config = dict(
    norm='layernorm',
    norm_place='pre',
    rope_base=10000.0,
    tie_embeddings=False,
    init_std_o=0.0,
    lr=0.0143,
    schedule='wsd',
    steps=6307,
)
MLP neurons of a small language model. Each row is named by its layer, matrix (up: input weights) and neuron, and shows model dimensions 48-143. Each number is 128 + 24 x the weight over its row's rms, rounded and kept within 0 to 255. Numbers have three digits each.
Before each neuron's rows, "fires on" lists the tokens most often at its 100 highest values on Wikipedia text that the model never trained on.

fires on: " l", " of", "en", "ant", "er", "ed"
L3.up354:093141157135086151078080098105086131123130146124140131133133163140136104142134115153160153149113104139128139150108121114165138100121103130114135156110175111159163126094113107128099143115141107127124101127147132119172113155093109115117117117133160123128119148089125120096156089127126142101

fires on: "th", "ter", " th", "on", "h"
L3.up436:108141107130162116106118120165139133092159148129120120124100114096129105101113113083122099128120127097158128145138140122119128178161174138133116099124194109118139048120120109088124103151103126110091083123098126111171148148086179096128110124174164101119129105125130114095146108135096105114

fires on: "ov", "om", "op", "N", "qu", "es"
L3.up446:108095138102089109139121089130105171158160123103136139113114083155107143076124100124186123110158118179123155147130146111148154119128117130155118077093112142104141111103075096120133112141148157131172103136136156112193173142092096113164154132132087140146099141085155115117110152079120149154

fires on: "e", " 19", "ear", "he", "m", " 20"
L3.up714:130102139132132139157143132132154125141132121061131153137176158122102115135116173138141096106116139102141119149118104115091093141159144155161134120122153109118154075102145127165121121097170134129180077167145138125136115118111145149160144097159129095102068157139104125107143138107098166091

fires on: "am", "ich", "t", "m", "a", "if"
L3.up660:079121068130165097140165092127133131157116088148171123169142179147121158153126124133127081101144157176161101139132119100132113127103135161166105112129155117147144134108105160135167104147148127146096115136073157127110105084105140108104166116123121132117114113112144109111117108083110142159

fires on: ".", "n", "f", " In"
L3.up247:136168132111079165150109151140134112138129157081127138111100090141127138137161109084078124118099146140126148111114083156118116112094141105119125149129081180125104153145138092109126166173163119147133139146135152122168138113126115102145121120114156130128141060179175147127127119106123108131

fires on: " c", " f", "==", "um", "u", "ia"
L3.up321:129131099112125141116115089151156149128146147104105125130136110113165100145159139137093102127121124090155081116115115152093127083142115122116124159132140130153107112113124115151127127139176176127128137166151124124141108128119134180149107135148124115116135098160109110134155138125175093135

fires on: "\n", ":", "el", "ul", "g", "ir"
L3.up9:151136149097119139148100109131131114081082117103143120079087170117061148162137135118093095104125112136081128125124128100118165110133132141116151167119158119114109129170109142180142142132137093098074150139161151122150137125123126129166128121122131100201140151130157097142126120108148123126

fires on: "ing", "f", "n", "20", "h", "1"
L3.up543:116167146151106167134146117149155118115169105157084099149087102134119171130138113156083124148136149080117122114128117155129153094117141150173140136107142107162094098118138180145102099159076144102118098102141146110139107117173097092084114107113148147126119131138149120145122177130097123134